{
  "qk_norm": true,
  "init_std_down": 0.00492,
  "decay_fraction": 0.928,
  "decay_shape": "cos",
  "batch_tokens": [65536, 131072, 262144, 524288],
  "steps": 5506,
  "dataset": "wikipedia_en"
}
MLP neurons of a small language model. Each row is named by its layer, matrix (down: output weights) and neuron, and shows model dimensions 256-511. Each number is 128 + 32 x the weight over its row's rms, rounded and kept within 0 to 255. Numbers have three digits each.
Before each neuron's rows, "fires before" lists the tokens most often just after its 100 highest values on Wikipedia text that the model never trained on. A number after a token or word is its count.

fires before: "N" 22, "W" 16, "E" 9, "56" 5
L5.down155:092116108119081158048133149148091165070115112115178197128168104127137146040149149157145160189145104101137192161147214122119121121050103107139085168122142191166090100164098144128101101109156150180120092128148062165142095083140132146139119152093134118087137155140094091159087096141121138164140114106109127098180111109148153171092107166169068139111102124140101109120061138130094155133137106129083164169139114169148102157144095163104108144102122133111115116087183111135135127112153121048142150130156114143138158111088070123204133152199151119133130179166164137108144134135186085130123118155092118148114127134150127112113111075107186134174118123053025127094131106176117082146125158085165097129103165139118115128104182039148225151125169102152120134150151159117089124103109098

fires before: " |" 28, "|" 18, "|---|" 8, "|---|---|" 5, "-" 4
L10.down533:189125127167166086123032152106176096186177163093174092144121128111156179180118134078168059106115119140153168175109074167161119124142135063121154173109125093179165158135137114069078110111155131098116147132123093107108082130083115168016110093111178126141138174125061137118105083144120133114137167102125151102130107096066113125169139083123190090138152157151129135128136090190126105121125120140118120122115115143134078084110146101129078143104131122218095144119037172101110151163138121189119119152160158100142098116118148163098125171110122175102085174104160151163113121075111117131133132120105155139152155125174100167132116132079149094074128199118135099187133150161151057124163092109156053129089087107085178164117138153092110143086131143111162095124111195144096150131151107

fires before: "\n" 43, "---|---|---|---|" 9, " " 5
L10.down475:129125107126142145181142138127142169133107179131114181156120117131082155145129126143090146143154136132137100079133098166162106079134136152125168132148201180100186078133162131112169151153164119085137116124123147077150148100144176178120143212100118122164145068102133083131040164184135111117167179105156062175131126093179230156099183162104124088190127161115142076119114106109143117114142158119056130160122105097086108080153151045124130110091123187135167074163147166131175134142128198071122168105128075068116129137132141136074138161133131123194140121161091094111058122143091084122170127129138150140072086141104103118123116064113087156124174096126087139095081144150124123115115142162141144119152165118115194116106132049156172108112153126161185161123129113101138152130121133

fires before: "N" 27, "W" 18, "E" 17, "56" 5
L5.down556:127093141144116127121192114120179140125131115119182161079118123195168111136124089222081150138120137011085150077107078167096100118123177122133102152136134165032144110194134168102139111076091141149129145145186091185128110144146128110154140144131130154116131126160063123197125122131151068165117140151111087123122125138151097151158157123108138124139053180163126116121140117134071156099137112099135127148192100118140145162183122126123113177094135111151124100167116126181187145093146120184203128106106146123137152153074118151115092107145129104108141206109121108142173100116147139119095059127132111093141107130121124081083117113135137079134034100007129139108143104125105121105143113117119046167116102153107074117126120051113138134146168180120186107144116157146104126112181177

fires before: "\n" 31, "-" 13, "|" 4, " He" 4
L5.down1704:103065139136154144088129161062135117111175084129129141113102128144145206141151110132162103128147129162062079136179124167165166067134177204087118132108168185155097145133108165115130188102098113168113103158155141104138179071135083105115125118119134137200165091098164190153076106123114195098104116109124137059132066134209139118075130152140144130146187106156115118140156107086093081123080128138122153123131104111173103115150109149099107117134118139179146167104143101143154084141119123148134111160100097123095148133194084123159131178121117136104173132134112134101131109135112148086158095122156151122102128151118172062118124136173103095193169074106132102093121152123156099171175197187139128057179153080171151115115113118188166101130124114138099127117163139091111060142132130

fires before: " the" 20, " a" 12, " well" 10, " it" 4, " he" 4
L10.down82:103147089136106097114120123152060127133152127133118116122115114159097119112174113128137110122112121188133084079097076139129141069112134129146183095166141146155126117106170098134160165120113120081125184135131145173164119111146088139141125141175121125107098122104127131119095150187125105173136054114169153164141080108121101128094125136191101146132143154129108153114145087135090126127160132115082121151147084102124155156118167106126109170148092086162128097136071148100077125155105131136098062131093166114110117091114169149137166170087153166092129133134098119122075134115148117118131183140119139153144158127156112166141166160191096104136056154125121152149151111149145143143092208103110132141164120110110110168165127187172058146087036169163111120148117098117192178137168188

fires before: " |" 37, " 1" 6, "==" 4, " (" 4
L5.down912:135125096130127113126101119155162189182130133131157127119181121155153116140087119096124081081117150146111120157089075092132118144110075144112135122093169136170133087140091158119131133135129081214155178133131159109129128072111160121153114094091069113112064098145175137127116103175160081115131142105153170049149112084133117200088149087182139178125131134104138147119172104124137133137151127102084129076170103084130101106190107125109108143131101134133105122086073157163132124170111216165122073152091110137124176058096155138146093109158191168119109187160139144090154069146108167116122183153084163109114114149121172089118161164153146151104162174104131130126094137132128150093097204133104157145160097130134140143152116035093112120122132151073059183122153135142115131144165143

fires before: " |" 34, ";" 33
L5.down887:110174158129127129163190127107181143145136097128108112073153151150086094149169114110101100161145187075083144104162136110154161148124174119205104124088113114134215122143128134145107126106106142138161066128099120117089195082152104089154155158179103095147144096163155127180142121170115078138114127119141045068143106158082162142166108156161120118104119143157146155124147129107087180111152115068135135147162173173186159123124109094102138118203156112117121135175107124147141114116132168114098080083108160133144162052124118119107098097145181077112114232169123171089175043084103178061069223128123103099165092139159123116133121120195156129108157167131148130128141128150141176120161104162174113065122106099133111138108128111102176104105151149130103133155050122114112110112142131

fires before: "-" 59, "\n" 16, "    " 9, " " 4
L5.down634:138157114130131125098117124127175167121126134150114133120110125111117141148113117106151093066175165232048179112138147083098101064099112179099136174085152157135127182114129153131130138183184136156142092133141089090117140149112034137136101172110120143140138135141057128149099068153146123108109146188130093087162119121149102174087126193106129092144116121130114080141187144079094113134117145108155125165083091094137104113029096080116131156100169121132127136108159104124110078125128120191118098132112103121060110138109125158194131079130112157120159098134082113094110060155161124148106128107117167146094154180109151123121128151115113103183228121082147126125109129037135163139092132185127127084115145149074141138138120162116118151110146119168091131113115131150095127163107145

fires before: "\n" 30, "|" 10, " The" 9, " He" 4
L5.down1084:108142139121113123119139142138139117167164140121143141105107173127089158168068143077147135167105157255106086149174109143131117110177094148135147083126126092149095168125139131155163135158194185111113093112151073115120199101177066113149124111114108089147115164150126167072140057126138110130132157163146160067110137131138079144014067105152173117137156089119110094133196169125123156160134105140139163126161112138136111121118129189124118123136112109149115101082111140143168086140080121167120128200145090120067163156128147113149165148150168122141113114166150111107118142126116127187143096131118139203123199146079117115144103154108126035119156148144070129122089123117149112148087120127125130112087131079153101153144157152136127126168158146140136147108195106093050115150130126

fires before: "-" 55, "\n" 7
L10.down730:132107163164135110114149185124095122122135139122091123176116192121090093205180157121133104112089182224116144123162127198093146112113142124122203155102143127141112127126163131100139172109110138105129165148116086146090122115149121127104138114138136164168110157023076182103126140123099128131114191116178134109097134109135121140193151155095166121119124093172104114160149113161095135105139096103105118098136138095114142135082095134123125149199122184125095098114126149109158132130185167145147060110220184090079180106133146113125147149109082138124117109186105106130092125140128129122075112125164188093102105122156082122154083156125086048156106072111181118086106163162173150108174067093179086156132076142157153108117164089072106150168145113127124124180117106181141168165149084

fires before: " to" 62, " (" 4
L10.down1933:091148152183103130148144159132213169121154108195148129131074116150156094127176104176141155126127119100114154142089185151149102073096167129130148106078091123103157197164072168148122081056146152120114092106131128142125135152147102133127163121051103201167126131150171110117149108135137127045197138125131162090152089150106119134076149111136151180137102120129153083105133037112097135113143118155162198158087100138147148090092146094120075110128071122135123130126122082188148132140144116152142121126082155150178062179098092155112100161169149075150171159114128156122096136223107095137126118163102163106201121088135077129101134090187099101071163128122103145133127125089117127102097110114111161173151116148159111073059109116131122141109108116139147159166118135141117147164050104

fires before: "\n" 81, "-" 7
L10.down1798:126157079220085123150122058141122143129168082084120166097141163146117122136096044170088110132120150135123117081109117165145079067094166158150220082135204136130175142116121142155179082185115144149127172159138072114101174125144133160197118148118125129107195090106149151144132128162137147141064114137101119113107134091122147101102119147147158153128108154095143127116153179118044103083073098118096184116149119139205098164197120142147098153115143107193084132120121156073127098162131149116128168162100104137117172143178126114167153090120148137102097102139099142078097060135151111132159133162155076136112133151190118155149087138101143125129148124108105177159064091186118115110089205121144091133125132125139141095053104062133104081188155131180070116174139105068143133123149134

fires before: " the" 16, " to" 14, " a" 12, " it" 4, " his" 4
L5.down1701:127123148151121147138139157150176166171125139179192072104157104155112131127100045126132132112142083136123131119118184089229137154125107107170150102134127070150140113133133113124119114189103121166156031074150092166136043130150061147139124150032096094133140130180106106128104156137122161142115102086153152120150134190110124101129125170113065143129147165211163119132094145124198126101135127118222147126144192135118066170139166093133156157114141150109107158108159106143131106155102133117182140167098132120103129140099108180153107169118132197102122169108139162123153106076101124132161139170127072100107105088136121120131124131141120082181093114201101158195129127060072087166150121171097134162149113151140106135201115054149091193123137099094121118147064136151119147110135150

fires before: "\n" 34, " The" 10, "|" 9
L5.down228:118156084112139109111146197179116129169142132157115164090165156156084176092042124119151125134106154176114084140127131139129169109091120150142141086085099123128064151123162137088160161142166151178127083130150117052119128100149090125136114123108091147091106149170125126080120112098111117121169123131137130073119110109153128158053045139144129098148115123113155137113191165105115165120126131104141164141141110123116125096146118155139144092093174084151130117068110106187182083168087116143117160207105046111127163126179121132180134117151142080148142118127150097122150160131131124121145124121125166217112223154105128102156147144109116085149188116104102127162092138143092110161045127165109137109112190067190110127182153113140153102111158126138096100105153095114082117134094165

fires before: "\n" 57, "s" 8
L5.down2019:124140093152095135063108118135076142112124131089093162192116155154125199114145144142120120110170156135075131116166133110151185181127114238078124159110090139174066053183168147065157150149142136162107172168147176113114153151137137144134136135109114110166144149118140139126103159097119160126075118111153120105123100093160083118048123108153158064113098057139103116125126121155060125162109136144107148089094024114137128121126080155132113131077176176085150139110063127216066092140088158085127121120121106131067127137139108139123135033114070075105127062167104205144094088130137093119148151117092150099079155083121122172133105137111117146104175076086093144107135123130141143092137104146111067076120126130160112120090150163139093117129169153227132173131180129091053096118111181

fires before: "\n" 58, " |" 28, " was" 5, " is" 5
L10.down595:153069186119094122090125181103099095131101116164101126123138172098085142199155118144144125088142177123117074111123095155084119141121143137122100113168143160125108157153108123108108128114146100131225115165105071105109154124201122123184145127154123123129112205115112160130117130174095156152128124114158128118156087125114150112194106086137124097137103144124124140060137121118151126062143081172113123154139117151191117104144156177143097106168071134057195018113160124152075114164113132086121111120117125114136112097129137112084137101119141152160154129147120117127076125105116118141092100106102110117078132127108102145136228106077131099127122102096209116138125121185206104116167152119158201165091167178159144093121104116120136200052121098091088056120169092203138136172134129

fires before: "\n" 33, "|" 9, " He" 8, " The" 7, " In" 4
L5.down1232:125139133113125121140140119144105180161167211124151124119116110174148154144124108163120120110108139119113088136215125129115143145123178199065125188156143177089114095135060156106145120157169118175156106161136063113090211135156130107137064144104091094099080093104147164181099050116111139136147172088159064066121114063123121127013115137173115135123143144132097126125167149108108128116124080156089201113173126121128146123123158117132106147104100169179131151183087148092160141139144130182151094084094141111149135124148136151128159101134116122086146131148158069102134134126135141106167166104141128109134110137106160148131129159161136106109198108126094119094069130097120172141117128105115144110134093062203057124169097107147109114123175143153106156176144120135090108140107105

fires before: "\n" 68, "-" 4
L10.down369:107089120168135128149100095130171109156077105106154133095162114083077153158131133053108165143129229140158089138125108171110184080122113113112119143078130118097101192168146138145093143165136151112150170110055170174156116144089177112091141136141123133160126089068100106120165112103091073115183133091085149140071093107138132149164126083160120122118204163133133117198139169128122142130113105164140132109121143087097136100115067168092093089178120137126122130130189118147139154174071182103123104109123170158163101158187135131145113151120128092191147077136134112175073127130118134144106124145098121118121130163143083120154141157087113071148102116112131134125183093144178122053120168141124191130134154135131105095111142142128164122156125127125153138128111212188184130170158040

fires before: " |" 38, "s" 11, ")" 5, "\n" 4
L5.down322:130141117174174079140145166127138080148127052111154165130152123177131137105103104063156134123160197224138133122122083060113099083132207151136090116083128162174110148159132136116132135165124098128092154118132135052085154128140119111145124092131174205135112155111162108131134134104142255129130128183107110111110123151158161148138107162148184157102089087128129184161189174154180151127113073085155099119192093133138102122122108135132181175135124082164155137091131117150112093169101119141097101136115169139083047115162078102115181170198128126105156131184133131137119134170163107150102118174136136121108172116085063141094134202120136118110185107100059142097155171138154186148099092195115065104134075129199209089139077108155089145136129136102135174126135119142138071110150115

fires before: "\n" 33, "|" 17, " The" 10
L5.down1957:130126155143096198128132134109129131123184130119108127119080153173147178108103083120149110200158119223076124151192132139159150100097149167118113088134178100174068163073076149127143105113199128137123136139158111085118116124182091101124116087116132114104129147151209207080125113143161158091178170107127166064073152115213062165053108107136151127131137132134116120184169107119118129142174156153122156135095114103128101138144122158127083125119118153196138110112104084096200107166121135119118084162161087154121140152164075156226122119133067124091129117182141136137105091113109162110181122138169089148101138118110170091094121152122157093119170138100089112112110127083129130170105151120055167091152123078203147172108164121117191083172124156163111158167208150033089090147124154

fires before: " |" 54, "\n" 7, "3" 5
L5.down1690:132152130135159113121150202111134124101137109136146095004162108143142054177167149102156135137072082057109126128097131150152118112199107095116097125107131086145150146160143123142114122166125144150135084161077126099150153094170196157143138121113109174138156115137118097117138070173119090102132078140089115100123090101092155098142057116101134132143109115134143082123128145061139173138168155093156206113152159075138116143196114168154131132155164099160124107106126126095185126127147178140061179141065106126138129080149188097081118180187202143145122207166154165136143142074113193113151079117122101133116099150112087112133107115139155052109098154105152097099138126133074142116159130165198125129137121106161087126126157096166094124174164065197162139133123116081110059137123077